Part of a small language model's weights: width 768, 73.1M parameters.
MLP neurons of a small language model. Each row is named by its layer, matrix (up: input weights) and neuron, and shows model dimensions 496-751. Each number is 500 + 25 x the weight over its row's rms, rounded and kept within 0 to 999. Numbers have three digits each.
After each neuron's rows, "fires in" lists the words (lower case) most often at its 100 highest values on Wikipedia text that the model never trained on. A number after a token or word is its count.

L3.up1667:479539534516480520493468496504510480494545517496533515528553479465503547478509515553449449509507559542504546456468488500506463493515477508508484515472479508511482489494511447464517545493497497475497488504530507515524483517491493496493443524511491494508489509571445505531495561542434504500486486509497479486538512507495520548522538480512485501478433505488489481496492499544509474548466496478506495521541512494491455498488521503494485522481517526513501455502469540457472517479508549514461478501513477492511493485473543540532508498485521515489527496485502523515510481508515530482510449493482488486488503497496485536508485496496493517510484482548505520504459514461495472538499514490466469484510503517508503481542522488502513496551470520529498487531520520506519442489529474
fires in: "the" 25, "for" 12, "from" 11, "owner" 4, "of" 4

L3.up169:490462443480507497528515493545444538527490509502503511517515527508498474524505493483537520461505510517456511496497492469494505508507523521469449470493503486451482468508507475467518564486535516406514512491528489486472493487475478487501486524525497482481504476501503520447520466509522501476493488548494515519501469512457493504477524545493541529508509492475517472534512496516478507505493524507479528538525449464478521460493495520492483443518512483487501507487504476475476489475517488524502508510503491519437542454539495455522525492507479498472504550480501504517496507526505509541524500506533488524467483496476526510537509516507536481487506542541536530494508476515508516535465492468497500460526497516488488492490524462533519492470501496544473509518498514517521530487518508
fires in: "they" 22, "that" 21, "this" 20, "it" 19, "there" 10

L3.up2856:524519514528475524470482528490454445486517487490460567486473504487451449500490480498513497495517521540468569504481509503487506488504494495497496460512486560496504502492521524522476507522504474565493518463494464518474498514513481478470511506502499504538547515463523500506477501511525496483472504520509474487524516496525510492493504526497525494483526556523518501547503499513555563523528479483508527518502489488481535555529490496517504495487536513495490483483487519495487500555459502468518534515498525507487500481534492464478536475516531509486547482500503493470539507497531527499512482491532463500497525481490488494500501411538570501523522506502492531456523462493497512530482490499522491491476470518520507479499486523459516511497515506484474499499514541509510500515486541
fires in: "of" 55, "more" 8, "two" 4

L3.up771:452490501515496494505480475504433520421466458480492481477487519482501490523511471512491528501496534502533497504514493511495481499473484477503512491503488475471483502507484529469510505502509477505484488505532514484473468450467469466504502473543522471467484492541494542499457421516517513482499510514470551547495528528536499494503522496479509535506496503474530498515459468508477535486523507555487499520518523539480540461481495496497511493472544459489512545479537498494500487501523473516514512507513452526509505438517554523480489503466540521456470507491517507526479485492518520533604523501524459482467518472530510502492461524492497521501487504502556525544515520458475495542509518534516510496514518479480485508464511478531510508497476488495514526528520504474492494463469509
fires in: "it" 34, "i" 22, "you" 9

L3.up917:527462497471449450511474458544498513503520473436486492496516486452502493504489509559494485493479494525520511501525539536520495508512482554502506485495498514487473480444509497509483475474512522501503465448534503508517489464559503508515511507513502465507509475489510528507481500554480503496491488488508495521524525494555541554503489533473492505512545552519509488507503505506527519525516479524498491529530488485513577473493512560516514520468539517468453512510503518484482540532473479468504499507496490494531483469453492488448570501456494450450474502490483491519523501486481508502527461524497465505507447486518517521513492496454515492471474500517486514470512471498509473511504479519521492518499509521494518485473492492467475495446502537521477515484468457482526481514496561
fires in: "from" 21, "at" 19, "in" 19, "to" 13, "for" 7, "with" 6

L3.up1587:532518479449532496497536542530484531468474470510476518513490479431484538455504470507489526508490544514471533450496503479474517511510512452457505482520505498446507467475497516499463537528490505512519505473522480485500509501539490499510512479514503518487532467497502407524493454503470504505530490478452533509465477473478510519458493520528527497473497496510520490522477528480505502491521463465520522510576516505486503474504521495479500488475537491514525472524508496507542439501522482487492503461514489473550506511531524488449495491512520510491525515490510486548504485518464497473509465512483513501507521506478476509500495499484548468483480545531477515497542481488496493532526539515508537461518516532505493484477476484509516499511536478556493555520485532493539486495498489
fires in: "october" 25, "april" 16, "august" 11, "july" 8, "sep" 7

L3.up889:491535501466503466504541522541490499534472514491498463558489495515464511507468564546485457479469501511497500503474464484481507485472493502487536539478481528505489459498546487487475510506475526500455531465498522494489519521519552493521503503505487525520510492492499457460537479448484491477499534521484453485505462512490481473502490522518496510476477528529542512502482516532499536471483508510472493494567493466518502504473513464493502485488520443519508536509510472478501523516545507530477475540495502548536479526537474470530552516521525508500458500477503466491544530503512502498472470480491457533468522530509456465503514526502494523526509523516517474503513489562498493469466497495536483489500514506512537502456486466479458511516495507482491486501475498494510515506535517
fires in: "family" 11, "season" 9, "years" 9, "year" 8, "world" 8, "car" 6

L3.up230:530458479493465515539494518492462498498491531483527502516469492441480491485510470509527508539478475486451481533521513512526515500495479482518504490497541440470515559506515509523486485518520522530496479473498505516521503489514469508473490521488490491501494450560482488471495493501514540501490491515459510496485490556494478516472498539497489476490489468498504476503528509518472505473479484496489491506502543503474536552500539487514492472478484496477491500523529505546550523536537471520522546469505522457489481479474464481505489508490490508505508492517495514501502459486447492483511540503473495514563503489538465508464492537529488508466463491543466482497461520495481507507456491521478472506455493510500565535528484508514454528496507508526456493469496502401492496471497480
fires in: "each" 19, "any" 18, "single" 12, "every" 9, "together" 6

L3.up3024:479517518494511568523482497463486519463516448500447484498491536503564502472476480540519502474514493480477512502513499512488470468550525453470465475483495527505542495508460486490538565441493477481538521524489517523513469501499421482527500478525519498485511526479497488513468514511535492516498469482519512483512550497527487496476471508464578523494488506512496526583477486508513531473512460487532534513490520467501514482492489495497469500503499513449508481513479495493489479486500492499539492478535456510474515495487520546483494464464537511451472517456515492508500527500513483471529508508516472553477525467519522520488470478473515465472503528548548481499515494461530497480553479529510470494577491514516461473528485484494514518506525512561469499482506445537517519512464481
fires in: "it" 63, "its" 7, "range" 6

L3.up1621:507481508537467490513515467549471554469494472499512480513468469473500535501485544488495502491483469476505492511472527477534484500493463462441492491459462516484452501516471496488467487526482557475525526503500509492518506491548539533520500464518484513470544468493509481520481529483493518472484460520506515503500462489529470513503462525476476517498435515486506455535523528546515471513494500458458476551511513476497485531488530489519461504523470497514499484496481492521511499513489508521494477469512506490488472499477471519499447556457488555478492531492536532498515465444529542495506479549521472482503479533508541516512498534514477478470465564547509502471491450529486482531494460525499521535492477498481491479573501504506544506516527547518501503495499493471466493466510510
fires in: "for" 15, "by" 15, "any" 11, "every" 7, "in" 5, "per" 4

L3.up1202:483545512457453499493511503520530528513521548458503512520474491523511504517526463501502478454544506498470531522454494498505509536493502500549523481462460545477454490487489502503480518547493547478548481507495530471495466497506514472497477483496509493525529468490506501494514500489475468491483525497460532489575482473530498543509495526515439497505535517508511437484481494472463501497482422513482466530542476525502489478498524524525497551524485520531440530501539499499485507498498494502495530524489506524541465535538547494530484540492492474515467508473469518522507488480490524537519477504504458505495484487506517536479524496481507498483478491472533482467503510509467465511502513486508500460515481486511512525529470484512524512496512539508495487499491495510508512522443498
fires in: "of" 31, "for" 20, "team" 7, "from" 5

L3.up2772:501534521532503503523539447494507481491481465479493499505513476530489464508498505552462504479521484513483527544498554470454486470488514523468521502500494474472485517504521510519515536479484456514510467505492524502528500473490546497480520500525528480503495550459558491458504450505519445517495477515497514491488514483495508495503511521460513483529502523490495535457497489505504487523526493485473501502523483486501519457510518500546500536464524506490472492506481522504503479520478529537480492495493503477509536459523472458477533516518521559488525465514528506528506489468497508450549518515532487489521508479530513482483544439490524484513523517466485512501475497469507485463525499453495474481488460541522506481554461503486445493556502461578425514492499494496470527499475477
fires in: "can" 26, "it" 10, "to" 8, "could" 8, "should" 7

L3.up894:525505463568492512497473536507473511470474476512507516536542532516455473500542484524488495510486491531507540504520523467466464531492520494488535489497481490514473475484549505509449477511512533547489505468508508489495516484492515495460520536485475432528486514504482484512511475541537545477512489524478545491477495531536463508496511512503516534516487489491505502494507506504528510510498493514483514482519504471464458498477477513497481525539499478505512534450454509484487521494497488498522516523544491515468526508523482480505505513498549513475508512540468494477533489478459525506542498505463493486508469473485522483515501407510530521478500466513554499500466501513492487522518475497520534508492511482534521507485559495481479487515437477483497461480545496545512486470481500
fires in: "more" 50, "how" 6

L3.up177:508483446538488489499549494492558486510507522451476491519463540489510532520519482505534487485499505483499502505487495538543518523502500497529468476519523490489492490525547508520516521477519540497536542517493527522451503493473512514566536510466525509488468511507468487455480490502500554542490487521509497494450516485503482502487459509463540506513529487515482465474499488501526487495470464523476492462487530458514485522486503512490536510548534501517473472540519528460519507511515472507544511506507492472466499457512525472494492485488491532517490509474478473497499554460512511486458496503502534460509501494497455492500486479514500523487448468494483530499496520519460515478524514531496523511518502489538490487495479494516488541478491528488510508497468531489539495502520489
fires in: "being" 18, "was" 15, "were" 14, "are" 12, "be" 10

L3.up375:491496478485497478533500493514530513555531485494515514447462530507523473500495487513535502504507497525474475516447489471512520463502485497496465503535535498488501485456449522489514499529516515521487473474499463465473493486475472526489532516490508497446498433514443516517495459525566494496550507500476529486487502555511506486489513501525510434504451451485511457521527505490553511520461541501467493517502500493499524543512526482487485491523489502477496496446492504527543535482549435525508502516467525517469487477478477491510513491505519469490521531496471510508495522517467503547506520507517483500488505459495523516500490513480483462492499500511536515497471505500542492502464519493491474497476494452475537526496516520494458506475501506501454511436483563455467469487483488
fires in: "this" 22, "each" 20, "one" 20, "single" 10

L3.up1124:505455524520493544523464486512502514489539549530451522434516513490457491474514527538496485522540481517485492518501544524527482482541478539510481483511487503486510524475521490485539463525473523474492521481499448488485482461503535477490455489485483528495481488493488503509510537504492531480526478448492543493560498482539504466500475530480502518510485518508545530521496542502519533508510465470494467531499539469504495509460484512501462508457504515504486527521511487464500497575468502536505578471498515496505558483494474493500524497502529512456516482538526482482502481483493517507527441512538525484492528476487537509502472475564514513522529521477537530475516461478522509488496504506443507457501428496528478546492483491482466531510492477505442523508509523503543463479516506
fires in: "a" 72, "to" 5

L3.up1400:488515486502488496487562551522476520535503505481506479542496506509513495494518504547540551472445523503528528488470505510514486501483514493482517451527523483528511478523508529458516513499528535526501514523407484486559512523494504482521488507466436480507477490484485485525510469486503513503491526504498469500517482511499551501492529484519526491502504510519495506464499478484537479486468519506491513548529514543497484525484488502477507476469464508513460503519528519501484521507505503489505542515473473479501489489495512518444486459480495511481502494498543486481509498500491516515450475536479455461493532482442458499513490481479496491467500497519524533486484447505559508511493468556481527496512505477548522513515415532474495524542499504525494482507493489467517486516499498
fires in: "was" 21, "were" 20, "be" 18, "are" 8, "being" 4, "is" 4

L3.up2320:550467475482514476521488522546503492488478511531546499479449470500518491480478532490557465505480454521472486483457521501507532518527461501520519472546549481497474503487500491498546487488511498486485501502536452495489502498457498510474541496467511480517519446486482490526487500539512528466482508507473516513499508540460484519486505493509496449531533528527536483536487511461508542529499490494455458505481523494492525458440494528511492486483504489529496521500530481478540583428491461489488451496497495467501501517519495528488503496474496504476528539525497474495517493523461526480494476537509554507535513497471471507523468504493498483479487498504518512533463495492504508488475500515448491520519519483532515464467496502482522506471526522486477493474473514477505525464517469
fires in: "same" 21, "any" 17, "last" 11, "that" 10, "every" 9, "this" 9

L3.up2938:535493461484504500536491457485544493477525537528510519518516485475478493470478480503489487472500542513500561482494505465476528475506488517487499511527504468476511483479482519470460501537452486471513465501519513439486452527500499501518472507510489521536508446522509500484519509509501518494482484460490509490499527506460517521501450476477547481480529471529524535507432530496524558521516515475552495498518497455505475487527487526530469513514560540494521436542500488465554505487519475508500507483467480483513531521517496513556504507502539498511507507498511495521515482516446484481479496484504499483490549517498512512465514497501514505537488544529535537485525477443493510553513512521524505510516501504491502528479497514502473500491549513487518545489497478529475473530518461
fires in: "march" 16, "date" 13, "december" 12, "january" 10, "april" 7, "october" 7

L3.up16:501454489495497511480522497481558482533462482477486519512481578482484527529532470528520465469539490494509464478467493503498468528483515511466499490510468539551446475505493483486508522470538535494481526518511503490477528488509517472526484527502515477520495491496497538514477469473527523495514458525475460485504477458492576535497468505518524481499547535523490476483496521512472499500465450539466457515504536476474524515491489487523490527470538518474459518496505532469486511534467484511512518518492452520534525466491528498503509524461501506503508499486540502558546531489466567449544474482476522458487518537499493482517512489536492486570446504529542484499469506507484487517499513486490490548483502456474517464495479455474497502524495511487497422491449492500517544509515489
fires in: "on" 31, "for" 18, "is" 11, "of" 8, "was" 5, "are" 4

L3.up514:511465558497471494509476490504501551506522513508469523498470514447483513487489475566483473519492493532463495519481462504505496506484505517497445482544467503545508494487510501507516552517498514493503508463565477493485476516506481458462481493536493486489516492479462566507474514463501501507497450460514528482538488526524512477479504524453494472504543511537528515512494529501491538485491499524458527525496537468498492452509510513501446449492519468492468505504493499506530492550504428501511512500489497507458475500538502494485470558498511495457458510518509509466513483515457525562526487540487484500495518474463528481470535506536508480475449514525553519497526506538497482512461483527485486517495469494488473476440480486482525480520487518504464516507480523527496500520514515
fires in: "a" 64, "an" 7, "achille" 4

L3.up2445:484522462509499488551537536507471460489499502467534527544486484509499510531493483524431499493489552497479465492537495490479505517488460501477453507544528527523488476497529495471520557518488482521496528557501474477472502486539493477452502498516487473470509507505483514476506497500502516510486540511465500459477497521489472474486448490487509487506454473481471515500506529484474535451496478505474503471512496482507475533523483541514520480455493514492499484506480484515526513512506456501508536494508515534517477534523569444523517460524535486514477484483501457482494517497484511477466495488501561518518589513494491499479451499503526502479501467514457468496522558496522537509503544478509509539485513528531526504494483503466467447519466476509481510509485498500470473534505496
fires in: "year" 20, "years" 14, "before" 11, "month" 7, "months" 6